Weights of a small transformer language model: 4 heads of 96, untied embeddings.
MLP neurons of a small language model. Each row is named by its layer, matrix (down: output weights) and neuron, and shows model dimensions 0-255. Each number is 128 + 32 x the weight over its row's rms, rounded and kept within 0 to 255. Numbers have three digits each.
After each neuron's rows, "fires before" lists the tokens most often just after its 100 highest values on Wikipedia text that the model never trained on.

L3.down478:148168145089047150125121136084135113132129158120079080154089149128090149155169188130181167072149118139161114127119142146144081136124124121101097131090138106117069118165111145136138120189123103149135172110129110117107183135101091114150104131086078159181170098143161172106118105124144116158146083085079134165079131145180116133151100213183134104093116146089150160108122161131160143090109176098116105192154166139114118152151181144188144119119117137104133116127128065140096140107140135158095144148051126090181183149094151180133141119155137204116145137177076107140079156175080068086171141106078180161140130143189120125127135116122086148119079082098122079153185044147107134139101164187111109072127122150118143114186094159119129184118154069145130133184192102120052080129127154
fires before: "by ", "in ", "to ", "===", "/ ", "\" "

L3.down393:114135153118148147160103125173136132118148204159149111101137115102144174134083163159118124112079127167165123083146137131125146128115126152134149086119200093138093125049127113103091108162152096143088187139127155111127158149179184124101069158148102171152106103122124168167166161041155152104125103097117139097123162092184157104118168124032130081114198141071109147166162126141119128120133156122099066109104125176149160067129163128083167155065135139103103093145098132097126165109087104193118111113120140117147108112173112152164145132097174136075190168166128090192175099130132121141144067131051083160126124180170073130156146099137141094121139140166112084110122133157110157140116154175132147156083139136228104095104133141128129090081105118141085036116130127194165156082158143
fires before: "| ", "("

L3.down463:131161132150104137093102107079147113080125091083149137129145125143099103161093114143142131102173117137107088124102129126171131121145232153144044157166127109095140120174099143105146107156134129105135096115137118141097148105106126119149126144146074145161118157107101184135122189133125123167137124130102121102087106108125029083088132166121158197093117167130156188111090174105178161148129109163131111137058122070123171108118142144101084147137081181199074087170116055169133108113138131115126106169158150110129095162096187137151135181179179137111158116131196145083129120125121090114116127133067125163131106158048139167146152104146123101111103112093116057168162081111160095134191220104110159126133123130131091153165061147190156157066149128157136177163138082153160130129084183
fires before: ".", ")"

L3.down53:132212127124085182152151106134111125147168113192135136157162158107100035137164165138090143155139146137054176114123107129118183138120170057105135120145100082145129151137101137172160114112104134096099158090108101127129112137158088087089169114105055140125140102119116147091115169157146119081123096135141163116083088159000141167144167147145128112117100115142124102162151072047118094150161106142152101152171151160159193117111177151117152098063140164142104143096163090143126139167157196146112101131149029120137128088120138093130097154159146141164105114114121173101139157140122120144166108118133081177191136150110155104088066129178083129157154142122154186177088092093167122113168138111136198111136145138151083136128144086171105114112131110102148193149126154100141130174116135
fires before: "and ", "of ", "in ", "at ", "such ", "to "

L3.down435:136110140129106169145167092113127255098148130131065088137160145030095152094124077179173144117112152124125106075118071133128138073114121131167174132153132084162099137106125134136086131101134154123111147144132091113149140131105171120156154106140123105128107138189175123129113038053115108166135145136136115161138090089036131110158161129160160118140149170118187131144103129120197148131051081133125111140111140201079093140093130137145121112180161172119111172255102158153217101147077171164136129127126155151142161119109137139134126127131049087109104104166143118148115126244174166089138114148105123117126127108109093099070145116138162156113114123100151126140141207155128103104146098128130119127176167123135115069135138143128131171127147151160168111068148139099123126127097120
fires before: "- ", "| ", "|---|---|---|---|---|", "|---|---|---|---|---|---|"

L3.down333:134129089143120117149107107119097125176106120130128138139084107105151126127122136101119092109136163114105090185062157187130114160145198110128097165108112162075127143079119151146155121128125111119161131104132105101135155046160147116155098179114178123094120157123143157123133171119106124120175133149148088097126151067080066138135180094059205098143099140123132170168127172124107072093042146128142180033110151095146132174142099092144150117110149114118067142156107087141094133141099117136145122105152181130072125197095152134109091130176116152110157203123105120062126167138139146176135116114122103100141118160114211124125130082129148123125100154082136164130096123107088037126120133116133148116102167147138181135123074130101092138145140113104105154084214089121075118171188196
fires before: "| ", "ese", "), ", ") ", "|", "m"

L3.down1169:125157122081095148135167142156160190135067122090086107121186104159072149092127117115072073166146161128039147101119115169209077151136090064126095148100142129142126133130109106109142099118083099149166208108161144174105106116086121191063115169126120104124131096155081137151154147118137184145112113072166097059102114128195108211158171157107127118095148107115179112111137076181118179131124086133167126129093179105136095142132070120129144166111119181097157159149047161104183142093143138116156172120121128083104149144109135108140103129118124135083194092210103115137122143134130124127105094140116160160125134158049171127166095134113068092138110156107156096157121125164106179116106148142131126107107092117123136108096148189113128095136170125151083144132143138177176182132086126
fires before: ", ", "\n", "\n\n"

L3.down267:122142136114188099096144088121140164118168179145092156133093155128066147090124181169135185147095113099155136131135109112106081076142147116092084083088121138136128121072169088169034143076109103088092147134157068060180207140079144087112114116127149128196115194133176176117099138145126110148164156171132083078059099098088140096136113087075153125123134111153156123120121147131106096103129161103059140131111138177157129174127047147138119142183165133101104128114089097085153147126104092116145144148151165148175179157125172124113103168079090185123127106111149169199173115122106213137148020106098143103164162081100193154124183108135148143143107125123129177121082163138137125125169085141133112134132133136139174110101165152111139162127100080157153116121084141100112131154079192
fires before: ", ", "the "

L3.down1466:148191167111200129112169096115108138172217090143134086135074167122139073074138134163156131144205114083100150148138118117074150131128190150141141089085117167130150136084145115169140145135133077129072142114127083154112133092092120175081099093107134158113151083109139110173130107111125134179043145148127162141085102128097119139130089070080135181108148166170156135118117155103180129102104139136092072163086124143132160140152124126119142103075139148045137119132160128126098139108156114108123087143162127164133079103140156197109126180153131138159151176071124107092120181144141143134098089133145154138121083136161061155169064131166136156168111094106125095179162178083094161132173049116167131130138094114158160149126111120152098172151115111086151167117103172067126119123159102
fires before: "the ", "on ", "to ", "in ", "for ", "a "

L3.down992:162082125108209121168153157077151124130149125124139039138105152136112103094103116123167118093121131122136078116105067147137117090154081164135173087119126124164151094079126099157099087101114139123145138161081086150073128115109175119123170146099091170197094109126070191113113165154113158131116124093162106112105153118141142091125141111120118113101168120140172181139144166131151109111116180201124114255123136154093142076146172134091105215114113095089128151154158137145121133124156050133148101158137161132097119102102147105087082138107080082104124139136159040071121125166140127166104112159142154127168104079184104143106147123158079121138126185160086128126182132152090082131171098097121141095099119111133089150151143089113104183187117134112157091120126178192118161114116158
fires before: "\n\n", "\n", "s "

L3.down773:165135177100125165130129103077140119132166086136091137145135144176125163142136155095120151070191096096112106139088097165124240051155140123130138143109195146174147190112129158150118127079147189173142164168131134168135163138164142132111126148154059076129121095157081111123127099092158129119141178184162091119094121110245118110157085127077137098139090146119142135068175152091155127092124202154143131138112084135127092100108151133076146159105092122145158112108135114158151156125150137121126087122116117140094149181170130113104141100106173155169157107148099234154114145140153127106105132057091070140135131109173110123147093104127096090150108115108075106090106096169157114139157072162109118120128171082176123041156123103163134124059122173102123105157077152107117177145119117
fires before: "| ", ") ", "– "

L3.down1221:143158111113113072133183100108095099177123139133068096172175151119127170156118058186118109168130127110120137123138096207161066133124128150114083187080151124151139099118184121152091089088176140119115070080146160095092112153164168086074149155142127122150134128098124093093163179074111115124133125124094154154113130129085108138107086172148138160124104126109072188127145121079159110122137147094104099149125140096096137123127141128101103091088073151160127130144166088131122142065154105076133127123185161150197096117095156090060191183132135145126155114157123120171124134124078182104125104028124162072094062116103171165123110191106117131085150087157156156115154171141110114120128125158135145141174110165130122200155162152142123172151184186184156091140085215137105087164073133
fires before: "to ", "in ", "for ", "by ", "as "

L3.down176:146140140098146112155100128122136160111151198117108129100145147144121187158099102129145170081096140086140118152099145153132189066132167168111055065135204121114136098093159088143115081133128145155098117139097160137143152129171195146136133161108110122170144159123142155122130148039124173110118095123188121108127161128135137138132144096046109080131150165073147140136179071117147108096203127134124135140113079157126170097146168132075164179099104158117115114156131171117109139139141069136167083120108081099185161127148162121102169125133226146127151121161145132115130152153123104098122149136053051103133096129161112160112120119128167103122079154170136109160085145143107151124091137177096109123122110123167128101141174135107157078056159144117148090116123134123184169089058084
fires before: "| ", ") ", "L", "("

L3.down620:110181169112142161170167161149128078122151128138171132085150085170123062147119133136120125126124167145129154149136169112166157121131162140131126134126099102223077198120155099124117135117136184129120092094090152043093145140164067152109192161122103115123153118111133136095130104181137086091161151137124093129162100091024177160165113161197154099119148103172149121140082158171132079146081123034142114109122133135132159123141171080122070132130091126081200135109165146129106070110140141099105113141154157153157126145130132186111127103103053127089104107119046156107124156174105179106149159135147166124097110130123073115167110141137154098151157135100116097126180125201141180132118104135129120105129151100162147047066118162130156116063120103079072161150090151113092127126116181
fires before: "==", "of ", "life ", "and ", "life"

L3.down1034:149103101124128122179094109119093094133119183128088155111072090109097125111140147187099091141150129148194120150075126112133175103173140113093130113125162092102121164156111127178116115127153103121153065138102121108132086101103119094143056168143156108120199208120125111082148075177137128108094130126126092084197135098141112095179124137125141117124101066113151112108098094106194118133125178144108139117132145095091116198135095115093063140166123126117139163179169131212152117187108116099171108117147144127139174087165160151199145156103114168105222107139108103083166060157096143142121106163163148094110149135118099124128113121109193185160098200130150107116170162110106093136135124172114113084166199198138059125084104114097151152092060153172113107096152166135100135135131114
fires before: "of ", "and "

L3.down87:131111133131133134146121176137122181097151131134132091168182090096145119087125134097101119124128109170087105114147138129156128123130098171129142182155116197120145124139103107155112152111130128139112104129092114169110119072126143093111129102159148119121141109127116134079097089136047133143128151148150064097101130178121116178107070170151150130137155091120179076174096082141136153088121128124090154096114145093050100132095111158104097122128139142160115080175106122140160099135132160144089122100137119086163154122116130059150102190116102150066146080165142138177129154127161091089110144159124126146132139164094105182120173108130116126138068163158096136078145100147135120082133169139078125103164142124245114113093092161142131085152140181121157120132096131188117121142137135
fires before: "| ", "|---|---|---|---|", "|---|---|---|---|---|"

L3.down1286:104169122086114102116117108145163173136083128073131168071103174108113101125117162138085142147139106164203088128124119141104097113046106105115147078107097114136107149098128093186098145159157151066138047124132108190123141130133078093095086147155087148086054164160198148100093122143157139143194137093142103097165149130185121097169158137150073077130116098090132097210157095084110155102095099146050152134165101134127141131086167168122089108188124151146128139180123131116135091142132129117149170107111182185147146114065083159123151176088137090170136076147178069124119163136119118144115123141093115142075116156115125148113101193151068109078146157115138103208142101122105146055124132111104108142136115132098185148093133114126200141137170094155172130130173194167187138120111155
fires before: "ed", "ed ", ", ", ". ", "ing ", "."

L3.down1182:149179110121138161171068146149091116058149113117156125069094154140079128163153164136165181091117116085119127084118145142092196129143121053163181171146163138141103158133134097176150116148086106137195168112162129111149151126119135130064103152106106193101096117159184094137145133098150135141140156128163133109122148111202151127166105053119084134084074136175168185124102121073199150112087068166115150169156125143132099215178108131145139137124098121120116113126086163179083164148122162126172089156157191113167108122136160145143109122121106120099111181083090094114166065136142167115102092067116132163097100120135155099114131165099140156131102091107131103093105143119173139121144074097165113119169155165132133159132087082077148165193087109076086152137140122153139118121116104
fires before: "| ", "(", "had ", "=", "was "

L3.down634:164179147110085166155171146145132134067172160120107105104175130085084107104134139156120095110118152114070130129111123141125179054101150148180109167183094114146134115135125116192185156118110139146184152099093092087132122163149148147090098112135101097135155137142156158184124101116128163101220102166131120133138174085223030123102128132099146108111135106145150088143118168115133163173103118120144082187143151170114143145082143103109168157140100155153167173147154096136147102123124135126148111094093050125159155137095194145107146122069182073130134104066111160121129075158129083089132158159121075130102153156080084120117166090150167104126185139149145087124152165134125095079152093136103107141076152125073122156108110121134165193134074172107115117150148145122113143150142120
fires before: "\n", ": ", "| ", "|", ", ", "\n\n"

L3.down439:158094108175135088126038118075139145128110099127141087124176143132155177104101118155113096115124115140090104101113104094082186123123114155141156100105113100146132178144130108130156090080099104112104175125161086081105105155165192090118108154152156156190110143125133121129147153083124163140094100117112111122165080125044149066108179096085085157068160114157152210186096104088201100076102122141149134127085103194127108149184106189091151124150120144120117157187155110116104099136116145144179094177202147132113131124103139134153145143195077122184129149170098119107071104206164182130128099145150148159133086171124146094118110107122139177092144101153118114088103196115146095159116099116140121132207156179126167129114141144087124188124128064145102211118106178129127113132190109
fires before: "- ", "| ", "\n", "the "

L3.down969:130147064108138115026136142122142145148126106248029137170091114184098177153159155167163105097172112106091115142116110157161107212138097164131130149129126143157134097132117150104116132166206146151117156140136104166065135193092146113123119168088103139109156126123098137134063135131075125112107179093134131151096158179091129079163121099145124079113098145106088163094156100174146155100152103099146156102072125160152133140127129134126120143153154135186095108098148113159158098151148134144134133118167078190097098143160082116156170101158112087174115155099152129114147165106121168153105183162124103113102183100118125103028144147141088111112147097084140077123103173063066122110173121095202177106124162062116131184178091125171137094142182091159104162185101120125130066067123122
fires before: "==", "and ", ", ", "of "

L3.down215:156041113088086094142126141110178112114065163179067148133086164134087139145090141159159140140161117124100142230126092136128137106133119104110122110131141136139120137137138094135152099100073072185142188167116111120142101125159152136150130142175105081118118088177151126141180185133179151097174126084116099103081118059190145092159130108128145178133129171057068064118080194210170117155110094107085153107156108192160119097124151068138136083151127121097140176171166127155144159057170154141151102095143112135114066118158186073123150098072085110138164155084173132103134159132162120151091096152111153122149137078121143113167138148113118167099140163160112119101094141182140155067144098163082117142108103169173101117093180145109127134154074112200127105150129131102134166087149126
fires before: "| ", "|", " ", ","